Weights of a small transformer language model.
Size: 19 layers, width 192, MLP 768 tanh GELU, vocabulary 1992, 8.94M parameters.
Architecture: learned positions, biases, tied embeddings.
Training: a variant of Adam for these matrices, 395M tokens.
MLP neurons of a small language model. Each row is named by its layer, matrix (up: input weights) and neuron, and shows model dimensions 64-159. Each number is 128 + 24 x the weight over its row's rms, rounded and kept within 0 to 255. Numbers have three digits each.
After each neuron's rows, "fires in" lists the words (lower case) most often at its 100 highest values on Wikipedia text that the model never trained on.

L4.up541:129069131115113082144103143116093087139147125135112112093130148124103103156164143083132150138117093147143132136088112146179132155106098139131148121123126152142126144122170153104120101123127125127130137147163098135138134142107138132130118143118094105178096104081109170137118112137148141089
fires in: "up", "only", "on", "upon"

L10.up133:148127125150119136124107117107087121111131119122111157075127134129112093118180121117134137129094129091141113115119131110113135130131116104145143125110177149137122109191178127080133143076098102106131117133099126131125093173153105136103146120090168138165112146133137180124150100115153138120
fires in: "between", "from", "especially", "than", "called"

L10.up699:113133137142109148089117124137144137115153115148095161162133127126127115156183147147134102098107134131096130153105145134125176138090100141128100137142167136093131107105116110126108123121159143179153125099159131153144141094140131101141150114061147101101128141107135179128137126137177154139
fires in: "to", "for"

L8.up49:131128140188176153132157141106119105136148141135106122138093130115161115116139099106147152147112163149114106096089125130121111171123113112115128137129176106106164126136119120131154185124097102094134131135149135153142160105112141125111134178103112084129127145137095117116144117106150125135
fires in: "of", "successful", "advisory", "up"

L14.up580:147122164131083140172118130128153137159142124106115099140151150108111164175130151165147145170133193153175115093117142117122112117065123119137085148132115143096130115129119123083106119124130138088183093087122159119183113110099111131145147108084105133111185151141123096126095109126114140096
fires in: "a", "him", "up", "for", "air", "after"

L13.up479:099151115139151132113153109125107152134141114149124150086163137100107142174076107114130157137101134111166108171114148131129126113130146116134128123159127136132185123131116118091112131140129082111104120110140056145130146150103121129116133161147168160136187136126120145138110114153114118087
fires in: "was"

L12.up221:141140107161112106159151151138129096173101128096120138115091146122137107147127115133129149177134128174101112132110156107121127104164094110118121144157107147102113121088098120105130139078120103116133124101119157108129137190171140170092110130127149117125103128133126134118065104176132124157
fires in: "made", "said", "married", "credited", "according"

L13.up728:136150123113104128106155120096062159130144127124101120116082138086124107158155150164181136110124164146135129191136122114132094102104112150126132123122155115140153089172128137153104112142108062082103144122149146123149125117129166124120116179146143117082095073115126133181103148139136142120
fires in: "two", "four", "three", "games", "nine"

L12.up518:114169134110135121105153142117160139124115104098137093121141144064152136100170120077171143117101122183105118159096113132102181142126085089101117143103133162120142135163103124072121113138108140157201095108129145153148168128133143145100151103131119111111092131110143120158120149141103136117
fires in: "for", "brigade"

L15.up314:191102161152106153110125161133128118105090101132134127131088154125110131118138135132127135119089102110155136106111128107097129140102082194148118159125133128108144151114148101100156151086132098154153087138120134092114133155123090140106117142101132108117142175100088121096103107123147154142
fires in: "on", "from", "of"

L3.up133:149149154126117118135118110090098114098098105108106123149083152121110103130168130083142147108144145084144141153102080158119135142127145125151152084111110156169121136105129189118111123125129068106109114123123126141126105127147118128124098127165137138125093097150111132161094133133173122154
fires in: "of", "government", "two"

L10.up44:108143126168105126113099132105073126113168141112130124151085148125128127115112170154125092117082123105107120172121110117150158111166146102098138129123162143111150155127136146112097135110116114104145097121138123124141132136087153112119104146122082124158107146125121160102117091101122140132
fires in: "t", "among", "have", "without", "changed", "changes"

L4.up687:146074092121066162107148139118125120170128117124095123090119115097105137146129111093144156123122167157105127137098156133116147105156137138143177087158176146136129100118145102112129122132122128115094167168153165144125154125142124151085123154142109132110155165102110161128107121089167103129
fires in: "than", "also", "speed", "well", "such", "000"

L4.up46:105095138115122132161134119088121154105157135120134159150131115096183164143133154106137137144106106113131115163109163176113114150110174105103137156118098152108123135092144170161099153099127098116152154094138157131121133163086142113130105117099147132090165091122130136175111130096078141148
fires in: "of", "academy"

L8.up292:152095106144167093131105144152109112131126093115114120122111152133115117133171107111158132111134139100134135079085112109112134151156128121130132142131125183145098128119100106168094163125122111137115167139146171118105109130124153115131127104136109097121144118154065152104153137141140091104
fires in: "about", "on", "such", "around", "2026", "of"

L5.up618:171109114113149119147147157098103164167105118095135144124111101121127152128132123117131097181140110118132091146097137113126100152141097110110102122129104140149129147162176159141130126085115113152153083148140134135156129137149134107146163153113177098118149107125106116137102109160126166165
fires in: "the", "macclellandi"

L12.up188:141139152130082117118123099096141114130109107107092153124075163114143159143143142163169169134115161081125093096119106134136106131145097157146118147137165116119132081154074138130146125134144120172144115145142107084176106144109129150126086145119126135140150158139127113140101127109128173134
fires in: "of", "further", "often", "sometimes", "silver"

L12.up14:162115114139107160138106151181133181127146120134102133099122102119082091155132144162140127122126107125098083115119132100112149108127112191084097125124137130095154094136092088108107175119134066128135130120146114095117126151179147139124132124126131094121150099099149127124092109125119142125
fires in: "but", "because", "become"

L3.up126:135114146153087126155118091189119121135137125170107117132192160125112080129124158142147118115099090109124138136123113133075161084116124117118159106112150171115112083089142156083111169110094138174117156116118130132118139123140079118155112151149144167141109104115106135122049119077151137167
fires in: "be", "because", "become", "established"

L11.up309:155136133142103092083146108147147121110107085122115119083142108140138132123155122140136149103119113113114110138077108136116100186163116124184125141128158107134144131111122118133098145145081126125144101123159143108146114154162160110123127103106118136130136138101130151145164074137170194131
fires in: "an", "and"

L4.up139:129151138114115131146092115152145102125156114136127123140120145119110100172166090154127117143094107110167131150136095121120143152119129105122112100108144129127148115113144085114143160063160122153139106115097127110112124141088129122106125178116110142115128105111165128104133136149096137181
fires in: "by", "when", "while", "but", "services", "that"

L3.up125:114111137110112118125124136112147153174112175092121074092131126147096093133146125151129184124090171121126127176121127153156134110156126140134128123113118151133125109147130106165111081079145122158137141120102143127123100109162141101121164148152149135163093147126132147130133135123143138132
fires in: "were", "only", "rather", "was"

L15.up186:102116117173149111139131110147127112124109144155151090093152102132108101153107141078167154120153078129122110152089088078088086146118127163129137129119179110136121188127108121107097118136147130118126145100083146123138146127134162134104112142178098125130140137092145109147097122107184137129
fires in: "an", "become"

L3.up4:107125157165123106121163092140146125131116134172142160134113114115119137153149141146146123110121143137202120137088124128122119145128174191143111148100138084077124108105155105097089161123115143142147134113142130106115119160162131132116137104068106116147150109142124081123151122116135124153
fires in: "with", "as", "especially", "native"

L4.up277:098128116106148095121140120096121125106138084121097128131142136064125166130126103153134086134105128104129115148128121142135128195151151098076161107136106174107129168108158154107121113119129112064090149140135111141071166166066152101147155120137105131146117132128137123152095126149132159089
fires in: "during", "after", "following", "at"

L10.up261:131129118118120098146139135164143122143105161125153078127105123110109142134120111075106136150127151157154086101134114112107138098153086137108112127157125117119156137127154142109129160102124087123152083135111124132129139147063119089143170135112108171143118117156120108156113133121135161179
fires in: "at", "with", "turned", "taken"

L10.up509:112133154143127086152154145157106126131129110151147132118122132099089150144111103151162127128116115134113107106081104148118135115144134102169122128130165156081135120112128122099131154086121099127080165141115138165162132141149122139120112105122110143140166106096123123118078124149159101152
fires in: "of", "that", "was", "left", "as"

L6.up47:119151141150147136095163146090125109147080118143134189086163116117133171173113126103156108168124104145125132110119114116128108135135111139123110158107121124151123126141141153118125093136106115131141094138102116124130192078120133130105083154088104138154104084156167106128130115139138121159
fires in: "have", "having", "has", "first", "not"

L5.up712:127147091119098118129111167104171123094138174117113133125089153106120141100130133155127085123107146083129076143117140112139147089160133121139149101110149176131115113124150175142111109142133129120093111095125123124142162122129141097106136142135136142112118116163114105134148133139117144143
fires in: "album", "life", "song", "people", "population", "time"

L6.up69:145135147122146126142122128141110092127120115119107103112135144139118141116118077138125132179095126154162164160095140173106113134170123170103125084111125160133111142116144124134116137072100090114121131110183123156109130116142115114171232147153123139102116124156128162084157108072091155092
fires in: "and", "york", "2011"

L12.up82:150134125122105137111155120091142132130091110153121107089136133116151102153150119158142123128133161159130090130121136108138139127117136138084180118119148129145150114133132136087098102152097136122133092116148181125161134141132153099175108126126127137168161079060165121116116123135137167117
fires in: "his", "its", "their", "these"

L12.up631:141136103101134104140085141150118161117115108100142152106114138105139161153186108147133139118129121183128099110079137133147120131113149141160105149090154155088099140102108122126117129097106097153107122126136165118148093164168113105139119165119128110127099124121105151110167102185129114114
fires in: "and", "or"

L4.up565:078136159124117103118146113172155119115170104105135117115126154123092123158152137149148121156106128117112125110106125120120101139127146158134057125109158108127140111130153112092127151131145111152135150095106111127090131143140192132132151122086132108138137109108113131132140154137093126119
fires in: "as", "from", "asked"

L12.up618:090105125148111128130159145117142151169144132126082070168078143096113112123122130102170118124147109114130122130078131115159129146101151106108117156120158115097101148131172127088099113130088115180156097144140140106106164121128168114137118143095098124165106146086101164130114089144103165130
fires in: "with", "of", "to", "for"

L3.up359:101110157123110140163156113110148132113158141105131149099108099128113121127110135148152107156106166157143126157112085140110131123120154113111156113141196120093124099163099096138094100114098139129129126083141150133135096107149123130156135140102090179144141112134159122134147123122105134131
fires in: "first", "his", "away", "their", "its", "other"

L11.up86:130109120166158096155124116112152122128135162191105139126137146115132146150154134137173145114111129117156171111130154120136100105134122148125101104150147116107159160109103095088118153124129140134166107124090119137147143109122151101153157130123083112132176136083134123137088122141143152120
fires in: "as", "many", "s", "much"

L13.up437:128109118152139136171123090146138119136162122177173088103102120146149134130143112111165181137134107164093144132101121107115143116110139109162117140105111134120157118202090124135096141109098125096104129101127167125117131117145116102166124145085137153118121132128105145142119082156136129143
fires in: "an", "another", "served"

L3.up757:149116110124125103112140143119135122101147118133099113094125132130126141147115102139147099175159107159127132166115131180115137123195101082118126147194127142122106163151159150122150164072133141121099159161144105114145109134139113115161185121134100111160135118111121106140102125119153127127
fires in: "also", "then", "but", "this", "2022"

L12.up499:112152118115124104150099139137129086128104102154110110135119134158096136123157164112103092149111132138110101156105068152117125093142124141153097132112132129117073094161190160130123135121182136155126125125131085134121128130129128073112147141091127196159132140113143125159130125137143110151
fires in: "a", "available"

L8.up604:137108098120104157149120170096134102160132104180098126092187159075069083155121142118149119129101144155139134132113111115120103139147137120114129140149117152119153140111119138130100147147104131114150128119138161114153106096118149105108106121110127146123113157122115178131156137110092199169
fires in: "the", "during", "his", "s", "to", "by"

L5.up362:116095130175141108096167090130109121180141116124106137128134143127087074146137145132134130144122130150138115144108132148100161100126134196133170113123160124105124111101142107114130153124114083139110148102091121134114160113104150105176137115147097127108137138130136142125096139153127148113
fires in: "was", "were", "took", "became", "having", "making"

L4.up271:113124137135106110160097132085149147102141116146138129145168126083079132140116127096134111174103085153141117102116162151128105189109156138109137086132139197092128147064117130148119144077126115144095095135124110133120157116086149116135124186111175146182125147132148140109129113117100125113
fires in: "after", "following", "during", "commander", "officer", "commission"

L5.up743:128140113097134127126141164135129142130116133064108139150136114096161138121118118101133092158093158148117147132137144147080122094151116142122118149145108132079118101116115143138137166086129123127140116163151146155175142114123159115107110152103121160089116113121134124191096137107134146158
fires in: "of", "across"

L14.up728:107127165162118106135141125132101114158122120100123116120119162148088133126134062119135126106110114102145126115100127134127162094144094114145137124112141120077143184142139138113117171140070110105136150123108132096140127137182157145109117115122094124110132130114120136148110094126114130180
fires in: "in", "was", "is"

L13.up180:107143146123145108128105096103092186139121120148135105182102134112124204162135141149100148147149118105152161169122108124102155083140141172131151089114169121108154134102141153112118153157146140103107126114136139135136109110092156113130145184135086145135151107086135126131085134138094123118
fires in: "a", "road"

L6.up338:116159103092192142081141130115123143100122096142124139116118137088134136104138121127151107125106114078151106148130122154158120138129137148178119156136135108084064118135058158113114144122094172107155099136125148141163137138084144079130123163132096134095113143141142137119103121122180167142
fires in: "a", "by", "from", "young", "another"

L5.up219:131159136120129065104121153108129123128104094079080104118111124135170110140135131105146140120121162148119124141103116142083125150155117106148151122175152119110106156137119143088135177109086078090121208148072143117121125125148147134148082108110111106144114107137151090125110100164125120158
fires in: "in", "of", "first", "14", "graduated"

L12.up571:149127149127118138120097123116154141137141114181094135101118087109084145107155056109149151135125117151150130132129103152107150142125150159133073104098114137121163130141170130154134137101100103090143095100134153122130154099140116120123118125128122124095099099118151110190116085130166162105
fires in: "for"

L10.up533:107082121143094142111128169150105172116115147130108136122155171129115130128138102146136122131114122117136120153116133129129176109155085118113117120160142071153128140143163134091118172110092142120073132105147161133126107130140110099134120150158117130131161121111124160169120100141109084117
fires in: "also", "created", "produced", "such", "producing", "nevertheless"

L3.up596:123116125120131111112128133108198148125168105063112141137121138096124164136146137102142127137100141106167130143110153186143104102143100146129122130144106132127128120113159164078120134101127096085109109146150112125133184132133140122123130114090126110128108117112112138150091143142196139157
fires in: "has", "where", "also", "2022", "have", "which"

L10.up36:138104110127105144136157128106102155157086123138121128092088153121142141143138122157172124164119137125137147149127122154074135098136163135108117137129128130121105144112114132143087144091055141111114141099152139107122120138147119142085110130131127158082166150089124116134104095156142118112
fires in: "of", "among"

L4.up374:144110129134107140126163156130117104160160114160113135115082129098090109187134200135151114141111114127108126155121129152116161111164165154134149080154127112119142121100186120121149126116130122125135115121156140144139133135134109114071121105141133160159156117109150139149100123148108136154
fires in: "s", "km", "battalion"

L4.up666:144106127144101138111121163158132121122119090087108089168132157080107144154134191109127090110098102116131099138116158102164185127130096125095091121105153114150119128143118174162140105119136087130141123158113109110141119138144122090141139162112171131161101136126108132127141149087125144128
fires in: "would", "can", "may", "did", "will", "could"

L9.up237:145138132117097098139118125129085139135148132142069139139150133114164113091128108149164120147119125083197118156111122142140156106129136139108152100150149106145118118144142079098129125107114128135115118124130178123163132147132085093102093153141147103144142145127108140117177127149121124185
fires in: "they", "other", "many", "most", "its", "mex"

L3.up322:103132105134157157130118134155134120159127185081131100110123144103109171146140172145126089122121144103154133132092094121153140122137131114144152113159162137129135106107103121153112120129146086149172129144107128132107114132116180125126110147088129121125140161107136150139130130161140129103
fires in: "due", "because", "use", "such", "this"

L11.up430:115141125139135114124145109103149102136102118159099128150127189160121188149135144106149109127119138127135149106093083131112128074103113127146088104149141144092154113172115135105125117159129112124129176148115131098150104116152156101120136134170143133149153126154115133127097111108178163147
fires in: "a", "often", "is", "very"

L13.up303:165127124120072110162133164133167174149107139131148130152146159078113140147114062120147141156081115166119107128098145164086163124098145160139125102111121111103090165139135114055133131136118098101145132089070140125158153124133162120111103156111136118112147114132139158139088132126152107116
fires in: "she", "among", "of", "although", "well"

L6.up418:116110128100150123160148160129147141148154119102116126105116097075085157174175062112149134152067104153111122093113139102165116139137148156112130137149164154086128121180108132109079143139129086123127112133113123103109140128131125107129132164090120195125106147128125114169083121135147169157
fires in: "to", "returned"

L8.up681:149106138145133145131134144141120097097138161151137144162127128109156157082150073094151138145135126098172111121094132152129140118170145119123152124084134172123075120106122159120118115108091145154208123152138131132134147117109140134118184124128118103109144137132113129120127108134141121119
fires in: "from", "of", "into"

L4.up450:150150146119134132132134145171172085133146149111129103089093088150098129144138103133140116109100146152127132131133075120124133094172121160095146107162100144112152105099156127127101110090138087101077083107169129134145129118181114113091120116102145175132097144107137151083125115142124126126
fires in: "has", "have", "had"

L9.up239:151123142121128097165142120126121078092137081099123103153126129154127161095106118138142125159143122115125103168113075149128133113120142170120085129137122130165138129161154158112123141115136122146136119126131145133119108115158130090163173135173116131139141097158178144127128112130091116111
fires in: "charles", "york", "michael", "philadelphia", "a", "the"

L3.up413:125111146148080084118115124153105138125147136110111138138137148112121129147151135134151126145088140122167124137128165125127153163116096142110141143116172118061127149139166110091096146097101157162192143135093135114059140142106102120160104147124105145175167142093143129121116119086120127107
fires in: "while", "when", "in", "later", "before"

L11.up458:140113126138103110104191148089137125134164162119113147130116153079144088118118159160138142146147165094110144151098109143128133128111137132136121137099152121078141108093122133145114124127117119145131126099152130137114151099148135135176136128154158117094145123128141137144058105127119161100
fires in: "and", "lost", "to", "of"

L12.up715:121145084093155112129158113118108133175151122123142157096131081077134125107120138155138121135137174133116139114118065140116163115129133135137119115147121110130114115117112093108102159126144148116088082105146195124143155166124118137133110108164081131173132118133133184113117132123159113125
fires in: "the", "its", "own", "new"

L15.up331:123098136123107106119129154135099136116139143125106078103132111103092129169162130083171156118158116184133114084111133122093129136127153145121105151156127131170138135193124136156105125127118092141096140114104110097118147141169135126130112117112153130079140104129133114165081127162149148148
fires in: "an", "was", "announced", "medal", "available"